From a checkpoint of a small transformer trained on Wikipedia: vocabulary 10985, a variant of Adam for these matrices.
MLP neurons of a small language model. Each row is named by its layer, matrix (down: output weights) and neuron, and shows model dimensions 400-495. Each number is 500 + 40 x the weight over its row's rms, rounded and kept within 0 to 999. Numbers have three digits each.
Before each neuron's rows, "raises" lists the tokens whose logits its output raises most directly, leaving later layers aside.

raises: "him ", "herself ", "themselves ", "himself ", "she "
L5.down376:489505533547593477497498492553520502478495518454517488505489506528524531538391407517415487557478479479464490580511454422460513499505470546562541443585469513507521469457466472478545494483570501425541562503488548444480493514524522527499453560541455519570511590534481537505545483499528480561

raises: "him", "him ", "himself ", "individuals ", "them "
L5.down1991:524467488583545520479529470556595519483522509489577507489459580509558529458443373460503486555511448538507503516549572435501508505456452455514494482471444566547555522528585489401430500464450518473462471581496551522513518446496571530541465475559483524476476548532517512528502516469474508478

raises: "time", "time ", "Time", "times ", "| "
L7.down1568:497474476517519561491511562461521554489530524534493429473465476540538534521498474440558487484480507491530477475506449511525462480452509518475494442479557451536564540405432492436532511476494479473463535581501494385535556511531469532455543539417474556502538494504569467456466465485474426527

raises: "z ", "z", "ours", "our ", "ours "
L7.down578:486485468439462583505569514485447451514560501429478551509455521494486544490476508473478485558429506478566491504516480438534384441491505478560508482539546600448498503496483488572474423498407498522549539526473497499472529540539465481542501487470531500477516496529530493486511542508490482515

raises: "the ", "his ", "each ", "their ", "her "
L7.down73:436534511545510517556471435494480420493576476497552548621437540435505506487542483453520544528483485423469501574464458540440539503567505572459417475467498481554447510498491439411560470466482497524536422508478493444542486508535504558500520535508510518457453534453543519516524524487457512539

raises: "col", "201", "202", "eds ", "ed"
L7.down529:500515553514489487475551409546539532466470532465507520544533567456595506535526521457528509439468515459568486519507475514555500466527473491515471482546509554509470454466475489450486487537476480552490492480464498527470493447514492499459497459498557560466491451565529451532527504604437521520

raises: "years ", "years", "age", "age ", "days "
L7.down1968:482413468469489498433480476526533505469445545497540480428552514524537504466500495478468437579449495523490486528565454464487510602481507509499490532533480504470462463506493490545517541538535469518507463448452505536465442480486475494453531580435533461500517493547557482560550485528504487578

raises: "the ", "their ", "a ", "his ", "my "
L7.down1884:507536464546474516566471530532462462577490509517543542476474454461472486541531503520525510568510519566490468430462525452485535535574451543590472508452440525560414484526489456484531453446488484548466517460506484490506535490451538484446560515554456631506486433511538449544545538509559454501

raises: "be ", "is ", "====", "than ", "ces "
L7.down1620:499505476504521501432469467455439562479472542523528454567425498484530474571481483526506526498520432497554501448516452538469496560493533547522490529502529502557513486441482483465473488508511513479486448489564498535502475492430555532558500475471472492542592483580529434548586448460476439509

raises: "toward ", "towards ", "together ", "around ", "behind "
L7.down1614:581506472500501528481446535445428490500563480531507526493567560467461503492493523490507532479498500490471529487556496541530424547481472520449451465453541469515516537447510520523493483470479489516471415438497538507536488482497487472489472419483451516539504512482478419529558495521591558450

raises: "she ", "he ", "they ", "example ", "addition "
L7.down690:479510482558480518460562476443541513480475478492428506430505445434519479511599469529429526529446494458536522502589468512435488501451506517502526419523513465523511466472487452494513522610449521515481467535517477607508465536449401517521565637539483500524438463513500513446532516536521483495

raises: "202", "201", "earlier ", "200", "187"
L7.down145:532527500533498503510483514450493568439537482446452479521529523516520492466475567454514592511446477481518502493517517428498502518521512537477547470439510472500491561439416552467523523562490498494527476486562464524560466555553476513550465556501479396541504571545495473506491472476466521490

raises: "which ", "whom ", "question ", "whose ", "where "
L7.down366:438479441500504512495477498563507570543508521498483574518544526463473531463512529523486489564506451539440545566434463467460513470538460555525485522488576486502558513477513502493525465505521516478452472462477426465507476501490562460504537477484508458486524415466492445523490454437535459457

raises: "then ", "197", "196", "198", "200"
L7.down776:483561488576512518493410434418528505528460514512495511546524534484486514547531486498440530467478545537536508477476457520518533540456457569480498440554475496497468544495474517488524500528513509486437554510477502549506489428513492444518472457556534491426533560518497516489535554495489488462

raises: "ab ", "times", "lists ", "times ", "abi "
L7.down1375:536504475558529525564498526586609517519605531438497489542570489509553455478480537490490497454518503452432477543523521498512501505513479563534503468485472479466522463391487502524526536505431506505472390496498477508578515525543556546515473483416507525468494498550471451497534537493505561535

raises: "into ", "toward ", "towards ", "rap", "onto "
L7.down883:533438544441515567544476525483544512489423572433505510531528621510481496461478437506453563451489451496515496455513496509525504514539530471497524493491492468500519530485531554500453518430499450449452529548516502511554514487543456490558468438465557488524450514566472428527532466524571471427

raises: "E ", "A ", "B ", "I ", "C "
L7.down455:467507453523497542491503560479463500493531511519525503474494570544478490497441520471484544556428464473569516556540470516479519612436542541471526467482499497519440470474519505497533462475465537525513505483452446540515513545548487490524464498461440493505541518501502493548479531468556494493

raises: "story ", "story", "stories ", "stor", "aves "
L7.down1313:547616509510530433505584517517433512488450452475449497455472499445457506532539523528521493522515458448507497532490523447433454490562456524544546507581475538563520521498524554542541483480498471542488508499484471441474498477476472471571465530532461484425497547528509484502519480511463594470

raises: "previously ", "formerly ", "originally ", "quarters ", "once "
L5.down1680:478468485498483425454491429568530455531532416477498523380556522511502526462426494510480587479444551477429504465515492471562510458424549496501554462419490544437507513525535502497536499483495403518492497525529515539502435486503446514483515480508442488468455495548561470446488467508486457492

raises: "la ", "le ", "el ", "les ", "Las "
L7.down1693:514533493528476519388532441366535431509466531492468420540485535509486523515548513529504505480449513519546566474497443507488437464454501491500550491473502485474481549474498543479501492452468577531477469535523447506526539394461437529593553457515468514469493478434507520530499492432478496514

raises: "days ", "months ", "years ", "matter ", "years"
L5.down1736:534430521526592558488402585506514502446475510521471542489494501504524551546480515466531462496502426508540434426501506510538522485520474448444542490459538518522496515511500560580578518501497375442540548503477438590487511467559474405508450565491554464545434580466504497536549472524453492505

raises: "part ", "early ", "far ", "soon ", "well"
L7.down999:547429505551480485493552479481442511531507433463498535486440565537434468521428502491501475543490553514472500511543506478484501457503512591422503513556468492466488508545491503534500459578456471475489517518485538495481452538545511503532545480544507496458540507415531493486487512552488486524

raises: "cases ", "time ", "time", "Time", "case "
L7.down1842:506539507483478460544494490467470496438517538452532459462504499509505490473497522465519508498485524390497439499556508500481422592457509492489461428513529476579486518504418471503463533526528549472523485493455535500522541529501498544467606525473418470521515560475500530450573403445498429474

raises: "firm ", "office ", "firm", "officer ", "company "
L7.down1271:510529526413521498461402501583496490580529498522547467527469443509412519497515504505524523498445584486521534491521555476511497511477552540515502519430536480585558510531563536396516515522475534562571431465467436519437520508481505505485545535461547488503506477465512520430518552490530521531

raises: "she ", "She ", "etc", "he ", "Her "
L7.down530:529527461482406451485516533535527513567460545399496537495440527488553516504518516422536495561482546553534559484522499502485499535499495442559535408567570496503570460599496536485497488596489428488449558502503492506512542477503416541481600535576450476457439539484467432449455496496608534495

raises: "at ", "up ", "there ", "back ", "just "
L7.down809:515490497487526475470474522527482450552513506417452465482538485479524502442539475503534495485582517476472497472584470514547549566516479540529599512466556498431502449506526502416503510559494532421528455515517517549550459503511444552467494536498535430515464449514481484529421454517458473457

raises: "the ", "a ", "its ", "an ", "their "
L7.down807:492505486502463525496454472467488467560491551447499520515477500484427535516526494477535582529464507554444453550528480477483429479582530528443476479500478481591445467533497465545581475502528481503437579470432477503501538521528515470490491553473515530523539481438518480523577559518509502534

raises: "la ", "France ", "France", "le ", "ils "
L5.down1372:512551478636497473473472421449456495501507449534529475486413481494462437455548415526537529538467499499478458506549508482468472500468581490511503473477530506547466495467534430456468412447432500497541503488464497489475469464495514530530492456528491456454527481578549443538495542459503522465

raises: "199", "196", "198", "201", "191"
L7.down379:505528517522470491473562553473466491543455531497410530527525509470520497480584485420535518494505503489522549508479483508524452452539464456537463402484494510582439509512482558460527450567526467495524548531527509484559492488500471474512554476532514449450527537531545462503475472484460469499

raises: "his ", "he ", "their ", "its ", "she "
L7.down1185:519511526549447439495515394463523449528537489507503530535462514451527476515569563481502498579413536491473558505497508528463497478438584542552515487515553470420447448468520526415587551486516449539511517524509481577470568493562522524550451474518482420527533518510457520541521553508580544513

raises: "October ", "August ", "July ", "May ", "September "
L7.down2023:544448524487454497531460507532509598501523538513465426487480561509461508423506481452520574499544475554510450437498458509603431538529539524529479472527497477523452567532439537478536467509582431459472478455493568498459424375519479466532505444471512528504531534516561425556452498508475544549

raises: "a ", "an ", "any ", "itself", "one "
L7.down794:452575572531493522569493515569543512612500485513455491502448534468438450464539513555495504547468466467487559434421463525488500516514454607493508528457488517471466468485502464512500418531468545471493519435499513547518530477458510545427537550530519458508626486421455556471513482459509564446

raises: "ha", "km", "acre ", "ha ", "ow"
L7.down314:560500435505540455455506489448487549545497518424481510550509454428564537507468556511492589521512495490464524501461467444490451424489468445487427534521472507494509527499477476546545502530435489511530525464640477498541448510478567448489467487527486517544512492517496488498468479475430551446

raises: "days ", "years", "days", "months ", "years "
L7.down1383:522482522480484514517532486508529462576494484482570540521492484505451579507479566496478491562462500489444496504540494492501556503445465464500483593498556490545573496512453499488532497533534471505497475547482510509483477450490488476498548536527528437491573496502549488530595506411510500535

raises: "199", "September ", "198", "October ", "May "
L7.down908:538503535426506558548492532488478501560476523470420507508564500517563557498497526481506516411470476507479586505530522541504449483499567497518569563482520478459446489507427553508506550572567501455459463504532501496423504545501454542489467468494467401439453497514458440545515473468427494519

raises: "months ", "years", "days ", "months", "years "
L7.down1078:508489532478515551545440533515470549467440513559542532470577550510528477548537521516479531544477479532490604444536451490457482549429551455452564530532543557536461480454442492483555580531489505453584525400418454466440507443463542497501547482450490485502509576522552475437562503524541451541

raises: "ida ", "id", "i", "idea ", "ini "
L7.down879:474470488508513532474609510472535445576384449470502514452524495551499502494490514457542532524528509530535483504487513522544430474496570570458481494493555465481475499493493447449546464522450446553483573479530472484490457510525529492554470434464511559474495431522510523506523535512562484470

raises: "201", "202", "194", "199", "193"
L7.down362:509504442509507546550488557519533465571479480501508482481490457534530534507530498422499485467516440546599522547486588483554508545533427570575463464490507461468444534491475552481539511559510534506524499565521450506580550547560541487465499466507516481538459537484461529495492467534521413441

raises: "Inc", "an ", "a ", "another ", "L"
L7.down1985:513557456529470475561517488453517417553433480548487551485445596479472438560543577513482537508423434461449477502469445482469427519463494591452558528483479511490503486491549445488471507470453441410530515563442479551558509463555524407426510509485567523498495487476515492472496469522524489558

raises: "age ", "aged ", "example", "age", "death "
L7.down1572:494532573428493533504499453471485486474521485512483535485465456546467431502531484476479473457586538538528572492468463437545433555446523512516524491426507588534494492511484593483509525490544481497479478504515523518467444530516496453573493483477539516523537443521517477515450556526531487501

raises: "same ", "own", "best ", "own ", "most "
L7.down714:517468529504502518493514447489452475471422555537479566520565465486476466468513470422555510523506550490526520491538465489495462474519535558573471509529485524515493448480460491516553420503559436545449538526489501497508554469456520471455545467514458506499522437475458482543520530510546544483

raises: "which ", "whom ", "them ", "these ", "whose "
L7.down1058:440523514524440445517464542467477472414471469543467516447481497497470539408490474531485449502479459463505524518498440495483481524503474534484446454536567469538500530481468540407510490479490532484547537500531455495506549464477493505515569488549464433419549513452514515518489474416547491457

raises: "202", "201", "200", "199", "194"
L5.down1131:464458487498495515538509496508483512474552555510442562598526512503539553589516505395460550477473453569616509475447491496465446491493460439545467460489533536483450468461464531516582493544534482503509553491413603471529457444584405455491543498484534520496520466495486476545467454563469448478

raises: "the ", "it", "its ", "their ", "it "
L7.down1433:418527374612499490462485540461446504485523474423494525556378484458444493489507440479539520454485460536484445470536518522472546536553436562494467540454420443580475575540529501554497516464485529533487475464496485519532504519513551518433511497459490529460536453479515515532535470522457444480

raises: "times", "times ", "time", "time ", "way "
L7.down3:515541475471487539563564495504541561464527476455510477499527500463482462541497468479533490477465508495541513460559424563475476559452483461537545486532550560513513584492498469512548522533510503484481435465452548472599513419517450478514617434489507445459476487544510436531562467526559500489

raises: "any ", "the ", "a ", "their ", "what "
L7.down167:518559523627518495463456447516450445559506553485581472509388490505491492523507511485517543541487518545515466517552531478468543451549441555488470553454461476517491556530533459512496452462459534448501487544433494516452502495587479486502536537504507574534608481472499549521504509472467496576